{
  "head_dim": 64,
  "hidden_act": "reglu",
  "norm_eps": 1e-05,
  "beta1": 0.95,
  "beta2": 0.99,
  "dataset": "wikipedia_en"
}
MLP neurons of a small language model. Each row is named by its layer, matrix (down: output weights) and neuron, and shows model dimensions 0-63. Each number is 200 + 40 x the weight over its row's rms, rounded and kept within 0 to 999. A neuron's up and down rows have the sign that makes its largest values positive.
A block is one neuron, or neurons of one layer that tend to fire together. After each block is what it responds to, as a language model described it from the Wikipedia text at the highest values.

L2.down124,212,223,206,217,233,87,227,183,169,204,200,164,178,212,172,232,215,130,203,148,174,207,195,227,261,220,167,209,168,189,165,200,181,149,152,208,198,204,164,206,166,222,159,192,237,151,218,175,232,232,206,186,240,257,232,216,191,246,196,216,243,195,158,175
L2.down311,214,195,221,196,262,249,215,137,175,229,174,172,177,190,196,179,187,106,211,256,232,194,295,271,228,202,213,269,274,139,131,192,220,204,155,210,242,155,251,184,273,175,161,218,136,112,180,140,190,224,227,231,142,177,163,176,114,216,151,245,209,142,112,192
Description: Sports-table and heading tokens. Article-start "=" headings after football career/stat tables, plus fragments in sports data: "–1" in 2009–10 or (0–1), "(" after team names.

L6.down141,173,214,179,220,190,264,222,241,225,181,246,280,183,192,146,176,207,274,218,236,257,146,172,238,130,179,238,193,265,195,139,215,214,135,187,273,203,159,204,190,226,171,188,186,114,197,277,114,186,211,205,152,221,240,120,134,249,227,207,213,216,258,229,246
L6.down189,240,144,142,179,150,196,210,204,233,194,190,203,174,166,208,205,261,195,230,198,225,189,186,163,209,201,158,182,207,225,241,234,208,189,253,186,165,166,182,236,232,208,200,248,165,266,222,222,288,192,197,169,177,210,263,121,142,236,124,204,84,215,170,213
L6.down244,174,216,202,156,210,237,199,246,200,269,179,215,235,175,234,213,184,239,210,274,194,264,206,225,204,207,194,218,214,262,175,207,199,217,168,195,199,164,121,203,197,158,186,166,246,187,213,71,144,199,182,207,200,233,265,134,195,234,182,215,169,252,204,195
L6.down264,195,199,156,204,195,201,242,189,222,134,186,192,171,188,184,150,188,168,161,271,183,174,231,289,174,233,233,244,274,210,231,130,198,237,213,175,214,137,160,242,271,253,185,244,237,171,317,202,231,137,235,221,274,180,171,185,185,171,202,195,174,251,238,187
L6.down387,177,210,54,217,216,167,192,213,188,156,147,286,208,277,239,225,177,161,190,192,211,197,216,230,221,211,244,162,213,218,74,176,231,168,157,227,261,192,235,232,204,198,183,253,204,154,232,170,211,227,233,172,215,186,129,237,202,234,266,224,225,241,275,162
L6.down402,227,148,192,230,223,262,170,165,247,215,149,230,147,176,186,259,208,199,194,225,133,197,138,173,199,253,174,297,177,128,202,194,185,224,193,247,135,196,109,212,314,201,163,150,172,194,254,181,195,183,182,213,168,188,210,274,221,231,219,150,182,229,243,308
L6.down442,198,193,200,207,206,299,216,241,154,223,205,199,214,156,144,194,287,216,171,187,174,229,222,255,238,208,189,138,207,162,204,191,212,172,175,215,212,251,207,209,221,215,184,234,225,170,172,236,221,90,110,160,189,226,198,181,305,225,243,196,191,216,226,205
L6.down446,215,195,154,249,147,225,250,231,182,204,152,280,225,146,158,236,208,233,196,149,134,190,195,232,283,246,203,186,167,180,137,153,222,251,210,162,221,225,215,223,252,192,165,228,212,247,263,126,240,165,180,178,230,230,167,188,247,212,224,257,119,195,220,162
Description: Mid-word suffixes and year prefixes. The suffix ased ending a word piece, as in based, released and purchased, and century pieces like 19 or 196 starting years in dates; weaker on le and il.

L8.down40,195,212,200,139,148,248,159,211,180,266,151,214,157,150,250,165,212,178,235,290,172,195,231,206,212,174,137,246,210,213,179,187,193,144,192,286,146,150,132,120,187,173,194,204,203,179,179,151,221,160,234,300,162,254,215,174,219,208,174,93,188,225,230,290
L8.down113,89,249,169,176,205,248,227,179,155,206,158,151,218,240,135,195,183,159,142,122,124,219,169,254,192,223,297,219,209,179,253,167,137,230,196,201,176,213,192,300,223,208,212,247,171,184,127,149,160,192,187,208,185,189,229,182,157,202,228,175,192,188,139,227
L8.down129,171,186,178,219,133,208,292,205,170,212,173,166,235,290,214,204,200,230,202,237,189,173,140,164,172,248,173,189,189,181,159,289,234,245,238,204,256,171,264,177,240,223,137,148,54,197,280,250,205,250,211,183,168,270,201,258,233,247,267,221,182,219,275,185
L8.down286,222,198,201,260,208,185,263,191,199,169,209,152,189,206,158,248,179,229,199,134,187,193,226,182,272,222,213,160,208,229,229,217,227,241,174,238,206,221,236,264,213,203,228,143,166,191,151,258,212,250,188,194,209,215,241,144,257,258,169,188,201,273,239,258
Description: Table separators, split word starts. Column separators | and / in tables and infobox rows (Apps / Gls, Team / Apps), plus lone first letters of split words (s-erved, m-atch, c-ars).

L6.down24,229,94,152,302,134,198,196,202,182,219,171,229,159,178,176,269,138,181,193,162,195,240,144,197,186,222,290,186,203,209,131,211,178,229,256,207,133,157,213,178,229,181,181,215,216,208,216,274,159,123,192,204,203,195,225,234,233,220,233,212,204,343,232,240
L6.down181,174,226,280,224,113,182,278,168,222,259,197,207,206,194,153,186,225,256,220,152,138,201,205,193,230,187,141,193,182,114,155,204,102,177,253,236,225,223,240,210,184,145,214,169,203,255,198,232,145,140,213,206,207,212,157,239,202,317,182,187,178,156,213,229
L6.down185,246,160,159,237,230,121,169,234,229,99,215,214,181,164,177,199,207,240,185,264,157,221,185,135,241,132,270,271,216,286,201,207,213,227,144,245,185,172,175,254,230,133,235,202,215,143,160,191,221,207,204,186,249,232,253,164,247,227,199,196,213,201,166,207
L6.down187,146,206,210,306,198,146,261,209,161,188,198,207,249,156,171,225,145,174,150,229,191,207,245,207,250,215,163,184,176,205,200,183,173,240,220,209,164,172,192,242,214,150,184,189,121,231,246,175,209,191,205,160,199,132,170,216,181,204,194,153,186,184,249,274
L6.down314,245,191,193,256,185,184,135,166,223,238,212,173,168,228,204,250,233,243,172,142,146,184,210,244,203,179,245,241,148,263,269,202,146,224,183,211,187,198,229,187,187,174,264,212,192,271,196,229,213,106,203,231,193,176,160,256,206,215,245,184,162,196,232,252
L6.down328,144,136,255,187,194,223,241,234,234,159,202,182,164,179,277,208,176,209,221,282,193,225,245,266,207,170,155,232,142,265,245,110,200,174,217,210,163,220,201,175,222,221,185,179,207,205,209,228,267,124,189,172,190,230,214,142,194,241,194,219,253,179,168,168
L6.down393,222,235,235,225,183,259,208,158,173,187,215,204,182,236,205,261,218,275,195,203,196,165,180,267,109,225,247,218,130,238,169,253,182,124,246,126,140,240,155,132,237,131,205,215,169,200,217,169,242,170,188,176,169,230,118,195,202,292,190,227,264,200,221,253
L6.down427,148,202,223,289,103,203,235,250,194,154,165,263,181,210,225,249,207,260,152,217,141,198,143,176,190,231,183,229,152,215,202,179,163,100,258,180,123,148,180,191,187,188,157,129,271,259,192,157,222,211,207,262,192,227,140,261,198,230,238,214,246,274,149,221
Description: Clause-ending punctuation. Commas, semicolons, closing parentheses and "=" that end an inserted phrase or list item, often fused with a word ending, as in "(light),", "outskirts,", "SO =".

L8.down247,238,226,164,217,216,274,297,169,222,165,200,252,177,144,229,204,260,167,240,238,139,155,97,213,198,157,235,165,169,85,198,184,173,162,166,262,183,232,214,117,195,196,193,157,228,157,271,218,172,170,217,193,203,226,167,172,233,181,214,225,185,147,276,200
L8.down269,256,200,236,239,185,155,230,175,194,189,229,155,138,210,138,237,175,207,197,188,174,163,168,238,245,168,246,213,47,220,219,211,214,224,178,235,209,193,207,134,162,139,223,208,206,294,198,239,191,189,190,314,136,183,159,175,202,224,123,190,169,232,288,225
L8.down413,207,179,225,261,133,195,198,175,189,197,171,205,217,242,164,290,217,272,196,153,206,253,187,221,180,190,216,180,158,133,165,170,185,210,204,278,188,192,223,140,268,170,242,169,96,181,225,174,210,150,194,245,133,159,156,197,212,189,182,228,103,255,249,196
L8.down422,160,162,230,232,152,190,143,182,197,185,217,254,119,174,189,270,163,208,238,169,132,173,242,189,218,143,173,207,171,227,181,222,175,157,229,219,143,210,178,136,158,158,215,127,135,289,191,282,185,188,223,160,240,245,243,205,240,189,213,183,194,255,193,127
Description: Clause-ending punctuation. Commas, periods and semicolons ending a phrase or clause, often merged with a word's last letters, such as Students, County, hides.

L2.down254,180,230,192,242,195,263,221,199,235,177,186,143,195,160,197,222,265,220,212,186,245,188,185,259,172,231,192,209,299,169,186,193,219,119,145,246,228,220,288,181,211,197,147,239,119,222,153,210,188,185,202,141,183,230,148,155,221,155,189,255,211,234,161,181
L2.down257,215,225,151,205,151,230,218,206,261,173,138,212,194,205,138,182,295,155,253,182,155,217,252,267,206,215,195,214,183,167,216,161,242,161,160,202,241,204,216,156,205,173,185,235,161,121,195,202,167,194,177,210,157,197,124,242,236,223,225,227,178,212,108,153
Description: Word-completing suffix pieces. Closing subword fragments that finish a word split into pieces, mostly silent-e endings like -ge, -ide, -ice (Brid|ge, prov|ide, Pol|ice), plus de|vel and re|port.

L2.down104,237,162,133,147,165,197,184,202,194,236,195,157,221,162,171,303,243,186,175,198,154,186,185,255,208,167,260,167,219,197,310,148,216,216,163,234,203,195,195,171,186,221,242,216,219,139,270,211,222,171,175,214,195,212,222,173,218,167,220,205,97,134,255,221
L2.down180,242,206,264,206,216,193,198,134,172,160,219,242,186,182,163,253,142,206,160,230,200,226,143,163,207,182,286,160,239,195,223,148,219,226,164,204,203,183,127,128,158,134,229,212,155,192,163,184,130,205,156,208,178,300,194,144,273,191,249,148,143,145,257,242
Description: Year-prefix tokens. First three digits of four-digit years, like 201, 200, 198, in dates, tables and career lists, plus a weak response to "merican" in American.

L8.down216,185,218,198,295,111,180,165,180,212,159,189,179,141,191,146,175,205,185,193,232,200,212,136,96,186,217,235,185,229,202,194,220,189,215,195,88,254,190,226,200,283,260,148,210,196,204,257,191,160,265,195,180,203,208,223,265,265,251,285,198,153,160,185,202
L8.down221,229,182,154,265,182,228,254,295,248,210,229,261,138,159,200,134,174,158,155,208,217,254,159,261,223,134,209,210,260,213,237,187,95,164,158,198,146,230,178,200,223,178,250,177,161,89,212,195,175,213,186,261,229,191,193,208,257,180,223,305,151,130,182,167
L8.down257,164,187,227,184,151,294,101,188,223,200,178,175,186,184,248,171,231,148,205,225,163,248,202,147,236,179,187,286,135,246,261,233,240,122,232,192,198,180,217,163,230,168,183,186,233,160,177,150,185,142,164,250,204,211,246,141,251,204,219,193,152,146,221,191
L8.down339,198,202,226,165,216,196,225,264,205,254,204,271,273,209,261,216,263,217,149,145,211,162,232,170,171,136,179,270,241,223,158,174,169,204,198,199,261,287,189,200,172,158,169,227,292,174,196,179,174,136,174,188,160,208,210,177,134,328,247,217,204,155,206,289
Description: Mid-word "ear" fragments. Word-piece "ear" inside words such as appeared, research, near, year, plus weaker short prepositions and fragments like on, to, for.

L8.down143,189,256,174,149,189,255,171,201,190,131,274,259,204,235,229,289,189,150,235,227,113,168,238,191,222,227,269,235,206,158,225,230,222,165,216,151,229,261,223,148,276,185,177,115,271,140,237,188,201,190,178,117,180,203,164,176,198,206,232,270,177,142,126,234
L8.down232,177,171,205,200,244,202,195,214,166,211,213,118,195,205,194,220,200,326,213,197,179,165,214,200,181,216,214,141,167,259,186,177,192,195,211,191,152,250,138,204,138,305,251,297,279,179,219,230,186,267,217,173,194,178,226,148,222,203,192,195,211,195,200,182
L8.down323,158,200,277,211,159,161,269,228,231,130,217,264,214,219,185,140,193,145,138,228,102,202,228,224,213,210,215,191,185,257,176,184,229,203,256,113,174,211,225,147,191,173,196,192,214,194,155,228,192,205,164,266,168,192,244,173,189,240,268,197,181,193,157,180
L8.down361,197,185,229,177,189,107,225,168,220,201,294,220,203,211,244,156,160,152,154,183,161,256,170,172,220,176,295,145,207,100,168,243,237,216,173,155,224,176,192,154,212,190,139,141,271,119,216,224,157,167,188,215,185,149,179,192,223,220,223,273,123,151,204,167
Description: Wikipedia title and heading markup. Closing " =" after a new article's title line, plus heading "==" marks, with weaker hits on stray tokens like " m" in "major", "market".

L6.down45,266,200,170,231,180,218,217,260,230,134,168,213,168,178,180,133,180,162,223,167,172,228,215,230,194,226,224,213,168,204,138,215,203,138,187,175,151,177,205,160,217,210,221,186,145,176,243,225,251,221,220,257,186,177,247,147,231,229,186,204,181,275,158,175
L6.down106,204,196,236,251,187,295,209,264,198,131,188,230,169,142,149,142,181,174,136,182,141,214,218,269,191,231,221,171,212,235,149,238,193,221,181,202,136,213,214,250,197,168,200,156,139,170,243,268,224,243,140,258,203,140,188,93,239,218,179,189,208,124,141,202
L6.down252,218,168,146,189,184,282,266,266,225,222,243,206,252,160,177,234,197,155,166,205,219,200,117,219,248,219,146,215,135,233,221,152,225,193,228,204,175,221,242,181,127,183,200,245,200,213,261,188,218,144,202,115,252,298,204,270,177,133,252,232,233,177,187,230
L6.down277,305,153,219,212,210,202,240,154,185,203,175,176,165,217,146,258,210,196,142,202,215,192,210,281,183,176,226,229,210,208,216,220,238,162,218,194,201,144,228,190,211,160,211,197,167,202,178,253,188,264,234,153,262,223,175,244,161,247,184,185,200,213,137,178
L6.down329,179,123,198,199,210,271,172,252,311,164,158,160,274,162,131,182,234,223,248,231,221,225,155,278,231,242,195,224,218,186,122,193,215,137,151,191,197,201,192,172,189,120,166,150,180,180,252,177,229,231,183,168,168,194,167,94,193,214,188,240,202,208,147,269
L6.down336,206,198,161,302,214,218,258,239,182,208,182,253,223,205,192,165,180,234,194,219,202,219,186,250,52,236,252,151,184,202,134,224,185,130,264,137,177,195,219,184,257,191,183,250,201,182,191,161,253,248,197,182,202,226,156,161,247,270,120,220,208,214,144,212
L6.down396,147,216,270,187,248,142,185,169,206,255,257,231,183,251,220,222,193,167,262,263,198,157,197,186,233,204,276,209,201,154,175,242,242,227,171,169,256,202,260,188,125,245,207,239,206,272,218,199,219,245,165,199,189,152,127,139,229,161,261,204,177,214,204,162
L6.down407,158,306,201,263,219,204,205,190,249,179,210,160,189,176,182,191,194,229,243,173,210,208,210,227,128,187,170,265,203,278,197,138,215,162,281,139,175,124,250,175,228,167,117,169,217,190,216,161,246,217,245,168,221,221,142,259,184,224,199,210,256,214,198,226
Description: Word-final spelling fragments. Final subword pieces that complete a split word, mostly vowel-consonant-e endings like ide, age, ge, ome (outs|ide, langu|age, Colle|ge), plus ight and ision.

L6.down23,193,172,191,290,153,249,196,189,250,181,239,191,214,246,234,185,131,175,199,275,249,215,207,210,206,92,183,229,219,181,243,244,165,197,176,216,145,227,170,231,85,207,174,168,210,149,121,172,148,193,196,269,213,197,138,145,257,179,250,217,237,140,260,164
L6.down134,205,172,251,229,155,199,153,203,260,199,170,185,132,225,172,220,261,157,222,204,219,227,110,271,209,221,233,176,215,225,203,197,146,190,166,156,184,218,215,195,213,156,170,302,158,118,245,188,203,182,232,192,208,194,192,161,228,254,141,244,156,142,170,193
L6.down214,215,243,207,200,144,170,189,240,254,178,212,219,200,192,143,230,217,214,185,172,152,193,274,243,186,166,222,171,99,300,197,223,240,174,200,264,179,268,207,212,199,136,210,179,160,211,171,205,169,87,216,223,185,191,136,152,209,222,241,205,282,175,241,242
L6.down258,160,195,196,191,175,201,198,285,231,179,240,247,210,201,195,189,197,204,193,264,279,156,176,158,177,110,233,231,232,255,239,189,151,183,212,197,170,256,206,230,151,240,189,220,197,147,224,148,134,192,246,234,230,173,93,167,195,180,192,189,169,160,190,230
L6.down262,237,204,193,204,230,80,161,110,231,223,258,136,204,222,168,175,162,192,193,181,175,113,174,198,194,215,153,200,260,226,195,169,199,243,212,212,161,160,192,246,220,150,240,263,186,206,241,200,144,247,228,211,227,285,150,193,171,177,177,218,215,248,229,175
L6.down353,130,147,217,184,209,203,159,208,218,217,170,184,240,177,238,275,252,192,190,195,159,192,221,201,229,99,106,329,143,146,163,214,184,248,165,242,187,210,230,233,208,138,245,186,148,192,232,213,217,288,175,253,234,291,199,191,230,130,209,221,150,181,169,186
L6.down403,169,265,162,208,215,303,255,187,202,150,246,156,189,231,217,212,191,181,172,231,260,180,250,279,163,169,124,168,219,266,254,234,182,135,222,154,165,244,141,191,242,229,218,193,220,190,248,139,173,214,211,173,228,183,166,165,177,212,213,225,253,223,261,217
L6.down404,187,206,235,197,241,230,204,250,248,245,233,208,178,226,186,189,220,182,77,242,184,143,208,244,129,145,207,213,236,243,150,185,213,214,221,180,129,228,191,152,189,138,188,202,215,193,211,215,264,241,182,220,176,284,167,180,233,231,285,222,158,167,216,159
Description: Mid-word fragments like -ear-. Inner word-piece fragments, mostly "ear" in Years and appeared/appearances, plus "ect", "app", "res" in detected, respect, approach, result.

L2.down114,207,72,201,287,146,138,193,212,213,201,204,231,209,255,112,263,167,174,231,168,126,175,164,245,208,230,219,176,182,187,153,185,160,218,265,253,168,200,208,183,212,201,175,212,149,191,250,240,185,140,228,227,174,125,168,174,251,237,191,171,175,338,219,184
L2.down126,207,99,193,365,173,180,208,213,217,206,198,222,189,247,166,275,173,178,167,151,198,231,165,255,212,202,274,150,163,212,167,225,196,223,281,242,154,171,219,141,205,198,173,176,145,188,224,231,160,130,212,222,145,194,190,227,259,240,200,169,217,382,206,222
Description: Commas in structured data. Commas separating items inside table cells, lists and dates, such as score sets (25–22, 25–21), thousands (6,251), and "October 25, 1990".

L6.down36,231,185,196,186,178,260,152,190,230,191,187,192,199,203,190,221,93,209,224,172,187,165,304,197,229,244,222,243,152,269,169,185,196,173,163,187,124,201,209,186,167,205,231,127,124,148,172,222,224,248,196,173,258,243,208,155,160,186,217,206,91,237,201,215
L6.down91,198,236,213,237,169,177,219,192,228,190,235,193,261,229,171,203,162,131,186,158,201,241,230,252,199,176,232,167,240,193,224,157,247,190,155,222,211,285,171,223,188,263,233,163,202,220,259,196,239,141,187,170,188,184,191,248,239,192,218,236,184,200,206,188
L6.down135,155,194,194,217,257,172,217,174,171,228,168,169,122,164,127,240,145,185,181,231,205,160,201,151,156,171,241,210,185,146,214,226,196,232,214,191,302,178,167,195,223,222,198,276,198,164,252,272,199,202,242,183,118,195,198,267,245,164,174,104,217,117,190,231
L6.down153,275,234,240,191,158,215,216,203,180,143,232,245,248,169,175,146,236,139,206,161,228,223,265,264,205,217,216,216,222,240,128,193,200,190,216,225,177,238,248,218,207,117,187,225,151,178,227,189,272,145,229,243,194,183,257,223,222,251,219,169,188,256,165,197
L6.down234,244,210,151,185,192,195,211,198,267,190,143,209,200,170,195,200,216,202,214,249,170,195,207,223,160,296,179,198,112,175,161,246,210,143,185,198,181,181,287,237,205,151,210,181,230,153,243,307,227,115,154,154,228,189,191,201,146,268,151,162,253,167,229,271
L6.down333,177,200,222,189,232,170,232,232,158,213,210,171,164,239,232,158,191,246,240,162,219,125,160,231,228,145,161,265,245,299,173,205,205,134,162,180,134,183,229,261,152,247,239,283,213,116,208,226,200,148,197,232,222,157,132,164,184,227,144,156,134,165,216,227
L6.down440,137,260,236,215,135,192,196,214,216,111,167,193,224,211,223,210,222,176,147,201,144,193,240,257,153,239,212,185,209,151,164,203,278,194,133,178,156,230,231,269,306,224,197,187,181,180,227,101,169,170,174,205,256,217,200,234,190,244,111,221,232,190,192,224
L6.down444,185,176,242,229,118,303,196,241,212,233,132,166,171,199,163,269,176,220,192,185,219,170,190,134,148,245,275,159,194,195,186,178,241,241,108,162,218,311,195,263,242,212,177,216,148,195,202,273,194,184,189,170,222,197,154,169,240,220,182,168,154,186,174,170
Description: Word-initial fragment "des". Opening pieces of longer split words, mainly "des" in described/designers/design, plus pieces like ch, de, play, io, w.

L2.down49,97,270,257,157,170,240,225,99,190,231,185,201,219,162,150,232,151,198,136,237,138,191,226,243,174,197,197,182,225,253,162,171,197,194,140,187,184,231,236,222,177,174,208,244,184,208,178,189,241,157,153,122,145,179,203,252,200,185,184,248,223,186,175,188
L2.down214,201,126,127,167,218,152,269,170,221,208,273,194,199,199,194,192,166,217,226,153,222,204,236,260,223,171,189,154,133,183,227,147,258,186,166,203,179,161,208,253,188,177,241,277,186,212,230,216,156,168,221,251,257,154,166,180,181,184,159,184,236,226,233,210
Description: Sports word-start fragments. First piece of a word split into tokens, mostly in sports articles and tables, e.g. st(oppage), r(ound), res(ulted), f(ee), P(os.).

L6.down6,203,166,155,239,232,130,228,212,282,195,193,217,168,177,150,168,223,171,137,177,216,196,187,209,179,221,190,203,144,272,216,216,189,234,147,179,179,222,182,224,186,160,264,170,215,136,254,143,180,161,222,123,144,220,240,251,215,181,205,172,233,201,113,255
L6.down85,194,150,207,234,133,258,292,132,195,261,199,145,185,181,195,208,218,193,235,164,177,204,218,223,175,185,188,172,200,174,239,209,193,140,235,277,160,235,216,207,179,166,164,169,235,224,197,219,220,199,166,298,201,148,213,154,207,248,218,285,262,141,200,220
L6.down208,219,209,164,211,205,228,242,294,168,162,162,264,197,230,203,209,175,272,196,209,224,181,176,231,235,184,161,195,179,174,186,112,199,173,237,217,249,165,168,212,179,142,267,222,272,217,225,184,222,194,241,139,199,199,204,193,213,210,203,177,254,181,116,191
L6.down268,225,220,212,276,170,223,203,228,233,245,170,107,256,220,126,205,226,213,193,173,240,186,188,193,211,200,212,204,199,224,236,279,227,186,215,237,193,141,200,218,146,147,136,208,162,205,239,161,215,151,128,272,199,189,163,102,246,248,136,185,73,151,194,170
L6.down290,272,194,220,218,121,209,231,252,245,113,213,140,160,184,200,183,234,161,142,178,257,166,220,180,167,208,272,221,213,199,217,165,218,180,194,234,209,283,168,191,135,224,173,193,216,149,208,146,251,239,205,207,179,187,171,173,140,201,206,145,203,155,220,215
L6.down310,168,237,288,234,248,231,222,225,241,196,132,216,144,145,96,249,208,245,158,183,194,191,263,227,146,157,227,237,196,268,232,229,242,184,135,232,183,139,214,219,240,221,228,187,151,228,211,120,201,182,220,269,183,225,214,109,197,218,197,213,277,134,152,259
L6.down391,203,222,153,168,184,234,262,273,252,136,244,258,163,219,207,150,213,232,241,154,193,272,230,173,203,185,195,193,166,230,202,181,225,161,162,253,209,249,204,237,230,157,168,174,265,125,192,228,275,190,254,148,266,135,261,234,159,214,175,242,162,141,211,197
L6.down445,153,198,140,223,215,214,232,103,201,305,117,212,216,277,183,246,170,140,194,220,198,247,203,207,250,216,236,250,188,200,202,167,310,190,172,216,177,159,193,209,232,207,182,245,185,168,126,116,237,220,209,190,224,177,202,166,134,206,281,210,175,194,243,163
Description: Word fragments and separators. Mid-word fragments from odd splits (colle|ge, Tuske|ge|e, C|le|veland, lone e or t starting words), plus slashes in sports career stat lines and colons in infobox fields.

L2.down68,249,110,178,190,218,189,139,191,214,247,236,246,199,258,225,144,144,207,211,223,203,287,183,106,161,208,189,148,252,172,152,198,214,240,268,116,265,182,184,206,157,176,228,139,250,211,226,203,171,206,236,209,217,141,220,195,130,119,235,144,263,170,187,176
L2.down145,233,137,199,208,160,206,195,272,189,241,254,222,207,154,202,283,180,275,260,246,174,222,206,172,170,183,251,178,178,246,172,213,229,220,277,231,178,202,220,227,157,147,146,214,195,180,223,278,119,250,143,201,209,211,199,163,203,202,141,211,248,213,147,140
Description: Pronoun its and determiners. Mostly the possessive its, plus it, their, this and other, pointing back to an earlier noun, as in cuts to its budget, it pertains.